{
  "num_attention_heads": 8,
  "hidden_act": "swiglu",
  "norm": "rmsnorm",
  "norm_place": "pre",
  "rope_theta": 100000.0,
  "rope_fraction": 1.0,
  "bias": "none",
  "parallel_block": false,
  "init_std_up": 0.0227,
  "init_std_down": 0.00463,
  "schedule": "cos",
  "batch_tokens": 32768,
  "dataset": "wikipedia_en"
}
MLP neurons of a small language model. Each row is named by its layer, matrix (gate and up: input weights; down: output weights) and neuron, and shows model dimensions 48-239. Each number is 500 + 40 x the weight over its row's rms, rounded and kept within 0 to 999. Numbers have three digits each. A neuron's up and down rows have the sign that makes its largest values positive.
After each neuron's rows, "fires in" lists the words (lower case) most often at its 100 highest values on Wikipedia text that the model never trained on.

L2.gate95:443516483482524454544537500529404504482504459497486516493512491561519459554534470535555495529487474525543539549504545495507488479513498429428535469422502418486580439548601528483479537478550424456512473508541499545561582516521489471506468472519506520530487513534531466549552507541518564483529539469490452458508554401570477483521493455488481554477450475496474469590431485485491464506547473466474509507461522486543589532495510453483548491553460525478490530512508417440521544511469581584473513522465485484515535523526524445484483543520442461463603503499428468556424481472552487471
L2.up95:496496466451514453535505538567399504505508509490517539514494550509545512512540499512542497528454490463535559524537552450517482486489529455451495500474496415468546472556520518451460526507530448455548559446544489470556565465445462472525449376494449493511482485536500452557531534502499558482480529478557465483537513531538519498486513449493516558490503482490489493545464521502535502436505447511497541436434515523476581561475525435457486533548394514441533537546537491466590494501519595533501498498504471509519476558518478455471461558530535463447589488511438495573457503490559454450
L2.down95:539467559507539611542487512507453501477512473505397496484553415563484495425484493516537519533471473522518538494523618537482445494490503475516542552465514452501540479528513494551566460600561485499551541485502521550538531517457477495473511421512506571535465488530517519486558501583525593514499575494509479530514560457518476483511484482414504532513463476469491488507491491537480480493478499499449407549498475494562496533508514476502540400477497467514422605491566471490459534497527508517523531483458501507539507494509478458402468539601472427473496441532440505474466487526528523555
fires in: "after", "during", "as", "following", "when", "from"

L3.gate14:508445501423500532500586474528499450496514530584500466506500607560531476506498450461554520517489461555563462482539448456510487540563472458503509510498525515466436538492486535481552441511518547486549567532477502511523407451549475462468503461498513526537569544484462486517512451519453435527467551510520438525479428468496512463521474558492534520518537459490504553465482434505455452570562546581498418533548457455527565570449560507474491484532530563574400508492528544464474517501566507596448505532530508518497513468467521498451456498454557479555529480485521437548505532508484499502
L3.up14:500516469463487482544469534548457476433468465489504464504491526501507492517445482522505500532468517526518428508515483525522522502478558419460508469437574524499503527451479514500480598475512496497491492433440548514461494554514500472462436463519555483567515536515451477506550490548481447501512499542478433546466459489526474541535459498445467537506494513519627468494475479541476514532454541435503553519507488453404504465521524504483467487497556522474464485517544518526541516488497522500572529530472585479478550492486460492492458515499506504558489430423527427589510535517511380481
L3.down14:589484480538441508465529465585516449526529589487596530505540469501473557528476447463523483461516479483525523489531425490448487491558444503495532507501524502502456490549556468469582434525476458517512487478540540493469434461531427508526490518505492504446414511523495450481576497463534524507533631507472501440457508478455474462517476528446542431596508538539524506502547521499508469547480492459527458531491530521495528559515487562540479543456522555513420484477458534513440526544534527448533510556503510521484578563483528478522440498524514461474533451503500534536480524416490572605
fires in: "two", "four", "several", "five", "three"

L8.gate173:601452584453541533532476500506493487467511520438537498535491449491356460482568526481499533411507453435591498507449513463468516496517459556531545489506517503536465451514500544534515541544533422491584514470517501503527546508520448488594510426452522622484537564572495464515551527522540419463507425444518444511495539509544536520392584526510480535485566467495457509474478513511465527508438521517488547474514480544494541581505511500481493558535541437473533466447493480459485534494497545484515513521512495502553533490472514500481500479499459454512449424468521510517523591548529511515
L8.up173:584493489534528520427483514443491485545430519484491540476497424538409474593534485547511486439593542510541491506514505530482534471557442523545488473526464464585499455541452478479484445459530549504537481467512481487535522504494501466562467539509493509418537540524522438539456537522473570492534473495474493514476508524549498474471460444524482522487521436572482501473519588498563529459496501480460539440450592511512512482489439495459476523495521511441520539518517495463543526545470554503514460511547483558564489525542392598545453441536470490535501526544536434493469426517437528530
L8.down173:491509551495491509600524551570518465497508452579487479465600569467585510470484491497443474478567506429503484474518588435522509463506549416436444467558503455534415550449545537434480506489531493473455522530462572557513526519481577531570430544470432531522417526557541530522486509476469518503497513507489546428557524453471542502580489513531483466448426476510558503504401475505465463465500482439467543524571439556524508466489460530449462560445521527551518525522484475501488481462510458505494513450510468519502511502516474497464493497574504478410510479397474493477476541484518536481
fires in: "and", "its", "as", "zhang", "photo", "to"

L9.gate244:450488525483497525477509424502476524451446526535500545512481463526511507452472539469605521502590496513497434513489543468498553491454454475524582500497510559511443425464458424530508508469549511462409495513533453508543495518508592467503486530563420560470499476520455403444516482479509557486503533496527516552459472438581504517451551492460501530466497549453499516461481549452532461453547541482432450490502541493583536594563521452539469516450568506444518437474467577491521503467460528570475508489423529429496502599463459496532516479500512468470429448493562533449434470490494484485
L9.up244:506496483509516521516547487477515496525411521556427509544495492469515499536480550467539500465460462542540470491555451521520530501520443469543559451481490530439464470501529403568524530472549545485418404502501502474492516486563472473571511532529506495483533426578510466530481580561542482505453577499499447639523578512567516550482512487467500541487495518471455498531507541540524476440484494485452593485553530518524478533542477463472519502519463453510493486486519564494495447542480599525402469499510533436537445592448468489551539460512486461505504529480577548451558433556498472536
L9.down244:534450517478521498494492440484563542531517436499514629506475228549454576514498495560613513518545535506528482480468551540498505460501503559451523536562517455518468455512503589496573543524524477459503542537453525558463533532479531484489509479458527496416475459459509464489504471474460488550487494499453495477507515504498479462516561523552518550495591520443490409464519498448545502426510515526538510446521496510521499523525473497502551520482553516545473540516573464492502464462493527462527512475522432480495474581444493496475480496469534486497446509512439560467515504504467510491
fires in: "with", "to", "by", "of"

L9.gate223:565533552489488495516432465500511478537458419507526469520551427550530454529444560450520466473479411467510475476498516449489459474582437578528481485467524510447494486481557534453488535521522564521452537545577491503510515501446512418524490524494488526490495507488546542461593503473489470521432478490501458554458553443461501547538538507513468486472497529451539458526454560425462470552475528435563536547403506447488499474497508556535525504475497535538565481530554532458526466444397468474510548473570477566507503424481484558526491494463527542558467460511457483528496383567485547484
L9.up223:519431514532531455529455487444506547544487441530499490599501461503464542444538467601538495507558515533426485504483509544470522450504532518431505501487483466452457483566472423527501461561505475480540519513433537594478495449461446464476505527503463525493535560501487525369531479507434492531418557507463547491558517459560488457490406479439564552548547501562515479530513531464551516483479449546503478500490516511522517505441497530448426592513516443458486495557452420573442584489530513484483409504544525520571467491496470479470509502545488454542507578483500514472521513531476480489
L9.down223:536526570530430428572496523539447461547487476479528548447458570429526443487440492495391502500465534455594462529543506472503434508464538480550453447518546522534474516470488503533484543416536547495476541467518464475519496542508452551515500455362537478494542524506528493568518491501506495498477500517491482545484487453464473500496511551492539505539537488445534475501527574464478425527485497456484484442514548502535432516557496497582500503459551564525490501494522468451446529414506474485464506538539499522521492516517480524516459489418519478467499419474495588538500526513417430509
fires in: "has", "have", "had"

L2.gate453:519420498573498506465526535462443446544529420495559475448504536506487398477466458469472471490468518510536449474486581536513513503533539502383478466497546576447478416517531545518521500514423464523507569493503537519448460492428509477485605612542489491511536559441505487563493485486517519510449523490480551575533532459528477533496403583518483479536460497432481472532422521474513459497533503550483480424513483561502457567487539453456469539423534534464518516484521509492510492505525539560503561548490480507548463544490480468536501461517446484465491480552527458482546475482515514421
L2.up453:458456508492512557543468575509493495469471579472537520564513500560484505483484600460506464486408518486503523502534555541430600554547402489443556485554493471456496522550519438520500514509529490446461487436482506608490481489479471472453485489481502580456438547494481540496556420446540551533516549468620502469491503455453494520462475465509495449525472522580516508496531509505548565468479481576494440494533471494462491489473509533432493465459486487523486477566524504483499469428513542505525532522531477468547477479513510483467442528586536517510549472501541527453464495504561465543
L2.down453:514467555461446505528454522530492536531483472510540586548527508438481495495473455563503433463436481456548472497527533529439486525596570466458489543492586474526487493514516469519495536493454490501514475496551567513496515533486508477443540531542486490491524491498532449567560454549533493513508551446482482522455517525490491449422501494537452558459534461419515501497494477491562534536521563504558493470571513530518496522559494424487526480472537489533565531551499457493516496513527503508474494499468454466604500607513513519553494494445487509485500537590536541584499498485522506530
fires in: "has", "have", "had", "may"

L5.gate176:459533513496414482470449540508473467536510522367484432543453527436514475478442484544504547488530433523497495463508511519480567498526543551488472472452468456537546470482479482498531481493537490503555530565474422488460418484455505576532519496462457580512489540581487484496546429444484496499472475486558490558522498482489451488475528456483470452458474514488563510508478517506476429397527502423444441473488490531484432484585518436542504534427538498437513506507523531498505503511506598507449479597415494553515521525516485471502547493425532463550530493521532514567456488576463522505
L5.up176:528479486528437438538461542547470459491480510436533368549509455503439529517497493582501584494535456560511496487505499487521514441526540464481457481476540537523560479529520522513537539496471494545523499479476459578507510533456547560529460377459431571555566487564488437434520473437481534549462476488510450509522426483459503520476466590464460529467531526499488481541472440431397520471519587535512380555486546482529459490586513505508477513426486506438433536517519454474451523488467553466516492545447541513464468507496486546521500522485556479524511489436421543501500531542466472393
L5.down176:514493574517572500511484536495480557536434450477505456538547504531478513533453542534544481499459433511515534402544497515431509493530499526511535471512486445492494424537523587537492488509474557455548504517515527517461531533431451485540514466510500491491501575424511464475556512397471454545454495514484524481477553533458454538552515421528495464514519474439450433452503543529481453443497459434439444495561409463541473468544469422498482514428485537511484478491480512545564501569528504470471517496453496482450463543467494463592495521524505506479561512570462527503464533462440543549
fires in: "had", "have", "not", "since", "instead"

L9.gate141:478521492448520531528450430504477535445542490515489510464578452532497459428460518498510508490496524448420453515448498491481461504552495483590544575515396488452484466528475518534522539535508529465519520491485565560492532488548509459475509484489489579450493482557542418467545524583617511441579488525483448512465482569534433524480522492503474459471507454487481550536469541431531507541563533528498538483556552529504514605432482538448513501558508498454467441527517480421560553492511519562504483455457477441514481461500532558482483453538474461530514468458466493442470472459433453494
L9.up141:543485523544526476501474452523552502464422491539490534532490443487477532518454547524545545483557527553582511448444525473498514485487513446529487517540529550454464500498394469504564501390462468522539520518486474498497567441549421541536477562409474566507578487557519493451517466545513477457421504509494482485507524532488525493557541552510500550503566551475502482526556607495530528589479576541571486521505518541528488502482559531453506494536469470481522534539589534554491440529498567527471469579463523519441495463490436442482498473512564464591518448484562480458460539569573440538
L9.down141:551528473449543546541538489473470444497470517517580516446522413455459523505554532449593493448494526519506486492586471526462530507461506515486518503479507471434563460555476482557546559523480499593420535461552535514518386469605562452526420531485472490397449463462498482521443479558530564566462557454489537549565444428447545500560543448552454518522556514484483504513516570500464493497475469487498512441507513525516541527480602522458514557469497524443499500526496427469464523422515471487502464522489494527570537493518537520520459511512492502484469478559461543518474515504488473521
fires in: "by", "the", "of", "in", "with", "included"

L9.gate146:487489581514459484439489536538497550526458555464507457454442532534561495502456429495445498488562439540471510357492554520565555478520504440524466530446564577510433419522475479500510510552498532520488530477499492501495538488482522497494468475552530526483564548459478494476559518525453456507500526501537422510530429512479427477553548493471506472425506515504484546464493507460535512511474479487463507403595484510489519528414476471539471477470497570539448484485462469468509516505485475496465475546414583575521479525477477485494520506467519521472455542522485524471499444435533501555
L9.up146:426431543462504495554551341488551527546453467506465538521494394473418480521508506463481555460558462465551495481455524444518488466524463460470445452467515511527534563492496522603492526542457462490498442474457453519525491504528534472532427491472424548499492515439517541499516497519490456461430528535407518420494546445457480519469537524505563514544532505509508431516549483537458512570535530457507444529499449427603429482462533491448511503464478475449507450484480430457454527459483473509506463491490516517509558494490460466583544463438479499516494507477513482458522445513489475527
L9.down146:505511567540563466548488521494582468544421508535498557486511503463470477466501455481542473481517483521498533493555553507510481471540512473498462533485559507461565528543497544519423525561460505471479500495495530465504499516397518488523502501557500485495447590463442531501467464478578515554455503570458453497517454400577454525446480514495534522472553461436548439505460542533490487546469451533480507529544472512536498459469498537453495475469432569512517454479427424467508488448464541507540516463551539494510440524504476499473584494542478499546497467490544517475480458551541512506
fires in: "was", "been", "be", "later", "eventually", "were"

L3.gate97:512498416521501495618483498554477449573531528540484514571447429557471537453455501472574449563504528532495536452515535509519495554544523519498482512444464577435450418472524535576465414505484460531514524419480501430471498575479465529446543450505504535453492478582458497482518451521492442479481488507521509475512518550508529538513535507547492432537468485507510479454516523531502511485457527465500457526523483492510477475520518529511546478472531513499471445506523486446531496440478567481525501428523469456513608459420526564485479528450534485515526457449476553531493433447513422520
L3.up97:522465541495488465477576504428454553416495459390454512518478453520498507458505501514548453554512489587546562474459510452494498529453496425435473507442547536439490577575457445482481531524529480550565473490486441495530463458519468546455520451485489465439518543552529545438540511414517458505503514474516511462496535452519479455461543402574482437478545510490540506501451491472516488516489517492524418525455555453488471397560593543488539487544454451482493502498474594539566504509538493427532522464467419468413493508475459483551470509485511506555501494480515439530453501510451540567
L3.down97:544570482523489505524456458498445487486522530487533560550461427509479449532501511515498390554481455446546476503478450561496549551481519503429490377503517535579482437544510559490527460532560513548505485523559542465565499499529485504499529541578489526477481536467470549460563506504524451480421529554524468539482459434506506488566528485491467519542551467508425483531424499500487454491488512505530458463451497544465507454534516535575489548552527543469406516495529562433544551466462466501539567497520555577482484475506459497513407503549542453549476498478456483492513499443528516435
fires in: "s", "reception", "his"

L8.gate199:427482554393504474494493467451506526469481537535471473539491420547493529548541536458474492520540537526592550536479514483478508547564448504575515475481565508450579422524620518511502468525512515533496521578561487493460546517586545428488521497506493509531463553549532443469579472477542497523530481433510597508586532538505465469528534554490464526491594563452501530516427508521511453495490482508518542585524540501507506547430441512506551510506520534484499472553561535457473434525498463463459501474437565489460491497471561486491592507537536502572478524469452506451477477560522514447
L8.up199:496471486544534522509532582503425504518436511490512523453505461550573540466516500495478371472478499557480488497427592479548526484554512483471515512483473448481543498487501509527439474472485480501485562542542476547522488493528549446459507503500505483535499486565482477483514507480434501439487532422481525476486531454510484471622543573554504522494500489469478494549451547408528435555431415415490568526495483495476559550450521529503513499503494470454537486552411484448463471527519468479481499467507553542539422431511520445522471487569525421592448460510476451508463415548520483494
L8.down199:504477455487567521533506552512526505431510510446479428532504490508553519557523538438454469454474467563480520541492517537504492487492502568500510450507517520506490498485506438523541459522527492518482527453514522510491494552512488507467523509537458552562490482537490542471473505509555499543454446472427543502607544497607520441520425516408456482454524588514490501492466419526510530479505511550499513526483472523531543500478577547546553519376504430503500527534533398459452496471484593506496532571448538531493516469454516471414517588410546518485502482482489480468461535449579501428
fires in: "on", "of", "at"

L3.gate109:473432554528509529534459511458521578508470469450565497522503468437464436491501558489501489519423541456473424490513608488438566523509493504508484441455494473550531499500445473511487570518420487459488477494449432557540495499521532430427506539453450474506466487507512509502575461485492499475513517480458497504411517498459453419547518449464480533496553414453489467457502543486548490411515480453457469496504570496475511446448565486501488453456531595485506490479520475507527574521476462486498548504510532512523475453513473461466464456523478539447489541541544458493517413550548531529
L3.up109:535437513500476543535484482429512593517441440484545508509538492492491461464533515516550530535356458524566492530445558515489618492502481492450477369470471457529486478521466505444553540532394480497503494530432512483474533501476502454547526557424446492529486516584535515551532495469503487445477511521529489547474396454490484428464484499434513525482486407510500495495519572474588487420567510485456457491535511483449529470447492502462500420470527525450552515534562469493518578518484487530498532482525483527535489518496434502536470477462415518442442547512534484531504418510515519525
L3.down109:481431567533549496578496469474449506502432451483512535530491424468459537419525456522563451549471507520531512445476446515511537468521441465421520447471483450562423444484506470521536468478477467504495497497483538497451541480433514499547553494506452465507481478496520455454530505476540466474425477475511540486414512422465512505488438493478436493494540474494493507539528519479524481444519500509526480512587499452491414505496475498498525507517564562514576550507480463497562481509500458545471487495486438495590529641544436568530522478420471496530515452567509581560524511470509537542
fires in: "very", "has", "may", "would", "should", "even"

L5.gate263:462465532537505516474498494557514480556490513449450505542509512516510497490527554511563460490460477434496459448432522574527500519464468402517456468526526529465478426483500561563531499497545463496491488454550421479473487519455468508503506450430443566476526555591493513434513532516481489523418472533493504558525463503606554492523515469523457507511508522522482491475462468528473473480504499470452512523450441513537495493545575475526523530525480468473537341492525512577487539530513520510540526478536527519477438408521477485494457516574509526584485561468552442469491528548471564476
L5.up263:539492483632537482536465523508480404471470500496549480546510486534532532456522521474506457514476458444562518486403501606512504521554473509558461486464557528467480433446548552455453490525532445505443484465482434481481434508456502520460500501471467518503487478527517490453598492479441429494455575515476459610453522464494548529527496488544518483492521528561480421528531482506487515496453536421478545484578437505577487526503507540512436527513485492560508458519447530552519493487566419480507466435540470503477526489521523447484512452458463462433386544513452507502534502542491475549
L5.down263:524517535496492434495479402462468465528514533554461528513435411471567516504529562509516437495512488538467502493453513490496517531541534506594584493607515515493510523469485475490549467537547442493439536458523403530455457547489480502513548490461388529473495484543529471455542540457445496466462489516486471558486505556523533494485507481495439526575479517406523565549491474548468526556456517485474459482522508467549449434529518453577528509572464503591440487481535524582526494491436520470462454525537458521558509507469503446493456485507530546467481463547541449514506465547479496493
fires in: "s", "his", "her"

L3.gate74:563493504581471514480562537498521519576495564487498485430514465444462463520517449521508520480479599560561573479540504534520557493528470559549527510480482493533513520512486527406508439492516508491473504521524477495544498532425462471551527553541470471537515457513430569434458482477512523596465431540539475472473505496498467536462582481479586440510490489449483522442475500520576516434534448543544496489490432509498544497465500464474521534456529479516477529526507491441491512523462478546471445529436534500474456511413529515506479535523416632565479554545525466509456514458435523509
L3.up74:525582531556572521505517552482482442512459511497436505465463475504542526459493467649486523529487509525496506458557472502548513572512568499557531511492509519518470555497507570474493527542431546490484509497487515536499535511546517475490473531424472519462577514407474560525491544523408466502451538510500564509478498550479476493498492497504475498485500533509525479551538493459529441507506498408412451586488450455503502571485460496518470440503514470532458560528483484469497478496503504568562442569479555456416487501511481456532585487521540497532460523439474463477455471498587496567
L3.down74:480528447542451509542541481472479484477449521516444537542477474468496460502490539517385459529465479514503576567501538493535416478564554502528478510534488534493502508497532548560516577517509498529491471437474501514493465469504520437549498585506382428486477525438510431528452483440504512523499458547408562484451549479632547471499537487408479439450543463476544457461496510491483488538500519464463516499474456404447523496478493424516527540539469527505536568474557538480511536533579488532517500516492567456476468480524535502518461471456563453471444504569517503456498550439521522468
fires in: "at", "high", "along", "from", "above"

L3.gate474:461529491553473532527562408529495538484494518474484424486470622466508473542517448526493532532435450505480491482500456451534562491416521557529470513560493455513485529548508438458524510466474507439479470457559486482529496432543505462465459513501430456444521380461560520483521474447476413452486490509481493471563434512491498496481516482561504478528502546439503542520515514573564466488565490540466476450494504427462482505454508484458531550470525450547505553548490427456486485483483522492523548532473429517535449521471407477447529519522488495547569445553485483538458417512515524510
L3.up474:484534538569513446505507495531513576474490384503529516509494503458528505508528445518473486488484491469445558500469419477491464552421512525509536521561474435461545553477510437420546512531504481501484460491486441448512539498532464504534370443509453519433536360479488535525547446533475485472468512532523459380462498521518556479460574424509517492470459532403463492504500483486542476518515539595474520526568471513472580560469545511508514526510540501430467522507524513500506574471457505466502511527414485508520475502518372552501499539451495513564489464475502465567518489477492512500
L3.down474:459483449530472512486465482544516501486501566521554449429498612509460458516503465525547468484497472531529556473509537505513535490454588477526466514524551456521475469584487383493498469493490526472474489517571526468441481466503538460450492481483405442563526517500570569461495504402511453455496489536519559422562568533481482599502510477522505494516533505451508566510485495539477451456559482563473517416508535454457482515483438494477534580466480504587487495465474461449502429532520489468536561462427502533471497595489454462424551545501517466451509450538482512539495465486504520488
fires in: "while", "despite", "due", "after", "although", "great"

L9.gate131:479484519461468481494536520478467481514465425494537515563561485525475549482489505527556457552487497507520554528527578505504457559578455472502547465452484481500511499525499499529508420479509474479512480480550568459518511449478495502442502497495486475520485454496474540507459443539491530525451439586480477433507461450470545518488503434457481537531560576482493525487511567442504529519513506448510557550493453465502424413555557491460418406457391454454544434527505492589551560471553471502530533475499498527448489507451410488496486460555444475522448406440485508507462521527555510509
L9.up131:493429505540491510577461429447525548487501479543451522513551453551515428474583466497556463533492518433455471515439510531477451527540522451478512534538427491497573497479523587469565430524504464482553543448515514464484494473528528527527472416602487556473413495518446489519534511525472470493532496509543491584512523524446581511468545531515489449596478511458494530591520573464553510507449508435475505455528524529534516458510447532511451487455538542589510490523482472442539461458524478569501502498409508541489411527467578472482568546461509495517496517500494520484476530491526502483
L9.down131:526480473525556488490471542511538447535511479550539600527532553531530470529499530470538450467442445439521498507441539523489577426511523519501496462482445475466494492586507566504479507493523504480487556514501522495515522497505513474492541411505544494507538524520500560531513502522467470538426475523443547497505488531449481504532576467494453502510529578448521498485459408474535545529517472417479529461502472490481566466489551498498499496448390618530536524561528458479479548493512516504471483477536477538465430533444492448508466455442529438513391409500525536496467476443594437521
fires in: "his", "he", "s", "was", "french"

L9.gate297:468471539507505505511527437520500490481485504501572550496499427547525532560418476525513558491519506551567419459453547536486517469525507437497537445537485508449468520459483542519465537479482428474484506504484483540484507461523524565554517583442566539492527492526521486532540494564579536550437445588478459589445454553450446467519497525450464469469572534462538531565496467555542559441495509497491546564459535488573502543488519569569527543453518531429536505499476448470495529524414535507443461494446493537432514462531443506437522507544496455509488519483526505539448449425457483499
L9.up297:458506533530525461451467467483510574462493415546487498557520480499456523537514475523511505553482430545469418501491436539436460503496528522506411510539485553475450493431543468504522484444541507534487456534511492544475486463527463500509517562498512560501486481569473434512499467560505528541533519431444465477540588478509512473549454533469552563525494550455569555511507497506536540470548518467478488582548520541515503543482599583525473503478487576438450443529393486425569491488522466487488527561449496527427464417475465521453592478503513475580460497535458501515539518516467543501
L9.down297:488528494454502578467485472545518478592459431526471481464581394521505481567484536495533477622593532524522535409530405598553477484494455479545517487436520578512499443427508509542463466482526475504452560479489509527489531567562493471457455489488523505418506486539526380478475526525447558514517548480479550515509468531513486498561623451497501531460470492449504525455477542529519437491493470481526458455509528450548485528515424509541477545491535434523509491488514502444491544476510514547436495513483531502483470479508518512523530448431502500508525515428523509434502516547426471505
fires in: "by", "with", "and", "of"

L2.gate454:524450520480507532480442529519453521535441469468527476540491470440477499439476540522457547482528464502529483534471534444522579557545439502485521465443498452465517495445509466495504595567501508492442462536463467452476496442501505456478495420479579602520484527571575511490517523506494483466531512560467481516447561505517488472485518509450478478407506492455477571505394551480518476460433521501487466566488554544487511512566559513501475502572512539483509445542535550432585527558509540471496504561450535556501454489521471454570473480460502538566432480516549504459495464567445514459
L2.up454:440473535542500460569462535510436525500464440512510462535486503438456481496546555518444576489511454499517558491442480480465520522523526428506525524431470399477552493447430442473471554547472516482442457566462489513553433447456495447474483429485526597570401490496522499552570521529432512558518480525529533516411586503447493433484503492433482451510508526490449497529438532449531515504483513488438517513523480580513498457535534463513467499486488527489500514535534547460611550533525487477551546594497526537475510528475468493484422456519487505563442436514519459502494475599534570486
L2.down454:445434597549478501522453497458563548490437518514508456456483419450482505530510453426560492502472482487427502458479541520477487502617479540517516553546448434488475455454513462506532520440579493481428440477569470537452547474417475428484506530509530507564506522464576519519479482421478502565445493566468505546532476504498551512561470519419501514544456529532509495428494528491465460497556470495475513487488475510536442426536544485525474496472494502439575535538464514493524456536537495508415491514455503506545521574527489497510545519417489567526538483510530559561495527480518503535
fires in: "had", "not", "have", "having", "still", "long"

L8.gate44:484546537428567480483484503450494468547538609467466504592485461530511493516470474532473516474395548532549563535521446501569530443530540544470564527533449494473533517472515491541558444463450445505467562501534535551456496549557436487506497394506499540482482511545473499461465573531495508492536406526452502455517581475548447461511464486478410471503495491510520493450522556549534534474489540554541505503414500491503543511487562476505457492471635535473540485514463511548495520500461552548427560473407505477473469508512571467482521511519518461454527527467491480471537476448566476505
L8.up44:441482456548449499491540480487497548423486533496487520415565561530486583539482488522504488599492514602543538498492539488456457530579466499531538478478502460489569465484533476432469565438520475467516624505557482430509485505513500454446520523553474537437506480521467505503514462474469514483496460476483463415465474521504490570577523505486450485491499491479569491490507390492508489518508504496480513450553499528470558476499536517525488515459490499542484456442474517548488518509492581470531515554505583449517494527558431471528483465571513528548454566475493501490498494457473477469
L8.down44:517546582451480523476488490472487518494581479445486470523533499422500482512461537493540445405534511508464496474442539504493553509431476484541504490453483534443484419498523537487458398451480457480463535560477465591489546501439534499485563464468467511494422561540495539459501504441513507508496533422512498493520485530628500488510445518478445428435463472533421484515496497418466503500506501519467459485514495503497514499578492420487518456448511532487502454529514514438476481495479528540490583501442485482529458559455499466473536493552448417530460480528451460498574459546536523450
fires in: "at", "on"

L2.gate110:527484470508525497499514513525556559516532451536466436501498504547484503480540448436488550546463515492557517485528542517528513403514454499488525463484505451468534506527551519504540526415518471466519395473517522517519476498531526531503406473470509538439455467527454401482587456530497463457543458506503532458458517486494439511491549422570523540517520512467459477463528482477438521507495469467471568479521512533381479506524479479510498457502502497516485528487470523464470484506451548482545487455466559543550531503505482397516572517459470485547471498473500473526428500558550420523
L2.up110:539486510458476477528594467504420471498478468460515472474525591519477543466474524500542477478528446523540527567561485544518460564460419650430442410487529437485447468534531495476504510463488462470391404500551522521484493451511494450533505394532445495561508471496419447514514562523513536504526467536508462512486534461540613495437469534527482483463463498523503529487582467558458496470530507482488526513455490483464501500490532538438507477499498473478535502550511469460502497468476525434479537512477453513468506508500433518463434583545548474502527469526526511524505516495544551389
L2.down110:596522462457444503508582446497501497494513515494488495392478540513484514529414493508501539540461456429457556508474513441488537541565537513413483583564459473555495440534492458483469526531554469481468468498502472460434540513508479528439571508490468512501603564504471578526508498447534539446489437462473516497560529430456431501548533503499516511476524496519476506535428413505481448500451453578487524564564522426502484499478445496450462545548491460511515494489504483510455517490509523502491500543487510420510520531469525551524554494516401498439510514543515420429537485519473449452
fires in: "after", "when", "while", "if", "although", "despite"

L9.gate206:507453477466552516478414446484516485546511519483487496465481424546490435555485497494522434424502472479479466506508553432510513490560438572453540467487488559542530577472522529508499466582490534530511508529504497558453526449486520466476529506466552455515571515496530480488492477455446415527463486550493517518415489480523406550526437512531478494476460469489487483547464489509516457533432420556490465452479451492523487499465548476502565535571519479489463456587426472473545454569546575506447508504461500484546435499541451544516433429454525554492465474468507514524473470517536480535
L9.up206:405448558488471472538556538516560562504469546491539567470447487480530466484513543511468545520492561500530483502503555606561518549433539465467487466478526508517564527510527526480449422521508504513410474521575473434518518538523499477540490483466520536437468435439539532523474459504504468459501463470524417482415558476426475530478500486511479480489549491484495478539480463482461527517556461541542468400518552485507523507525479521531442540445466559520513507491532513577501549401470539508488525508474443568496485542582549548563548481493473435553553478478465503514528499513464502586
L9.down206:565483487497498517528493482457540527451505483489450534531512444550487508478462551534489503457542545491510500533512482556427587563478480462472510526474554559538488511523509463443532451450453475498530472363491472592518464454418531516412481487550513493544468504543475514505460476564548498596499525465544535481422494483448517517544440516448497453538481434523459440528501503567545512520416457463496507505518543550437454544447502481534478456522488512439464490487398560502518522549449507568531419531524437456509536531528465530520523473504515511550457519532499551408520470460517512444
fires in: "has", "can", "may", "have", "to", "had"

L9.gate251:498469481432475548563500537497523522530548478518546441531525485519469550552559518464461454444492440501538519474455476489565505523547490520480447480487436517528448484468551514589462457493509559516525432562523493536435519469486464524495567545528487557406528470502519486443442543449507454487504520479426544483525493451434522563513498460468514487471505499487488478496498533471493520508421571531443424535547564440467503521524472487492475484542511541445516460552492497583409529484519501471459491441465475523597507556525493532523490489470503470500499488517472512548556466478433587470
L9.up251:494492502468498499513467503539470519513556550425548558572515541481527525532465475518508513551500522504494434533492487543482551481520532558560526449457530557511482522477505535578450528525497522469518462531522466506518533490562571445469533442485411533433491543436576508508587395500415461460528512505470586529480517510448459444512459469523545496494519499576545473489511487493545513447491560469521525514470529553504536504501494488437539585556542558419519561556451408521477459574479486506523482440382513475532447474527488581466528511435498446494518489502476538533510476512471529535
L9.down251:534442532503546533490457542522530505468516431430487492530550441530421489533522492503475456461493482480546519457507574529584460468544551479504454541551555510507523511541512551498520557533478460533523463506513529486514445499517501456415466423508488476372458577562520526530523440525524565448502507494542505557509556534492429554495525431509562469517469596525515484617467529517526526526503505430485522459564523455572465562482507587525495545506544573560530449469534408513488508560503479491520501532533532490563527524483491483569572523499521495538523545524495553539506506520547494458
fires in: "have", "has", "had", "also", "who"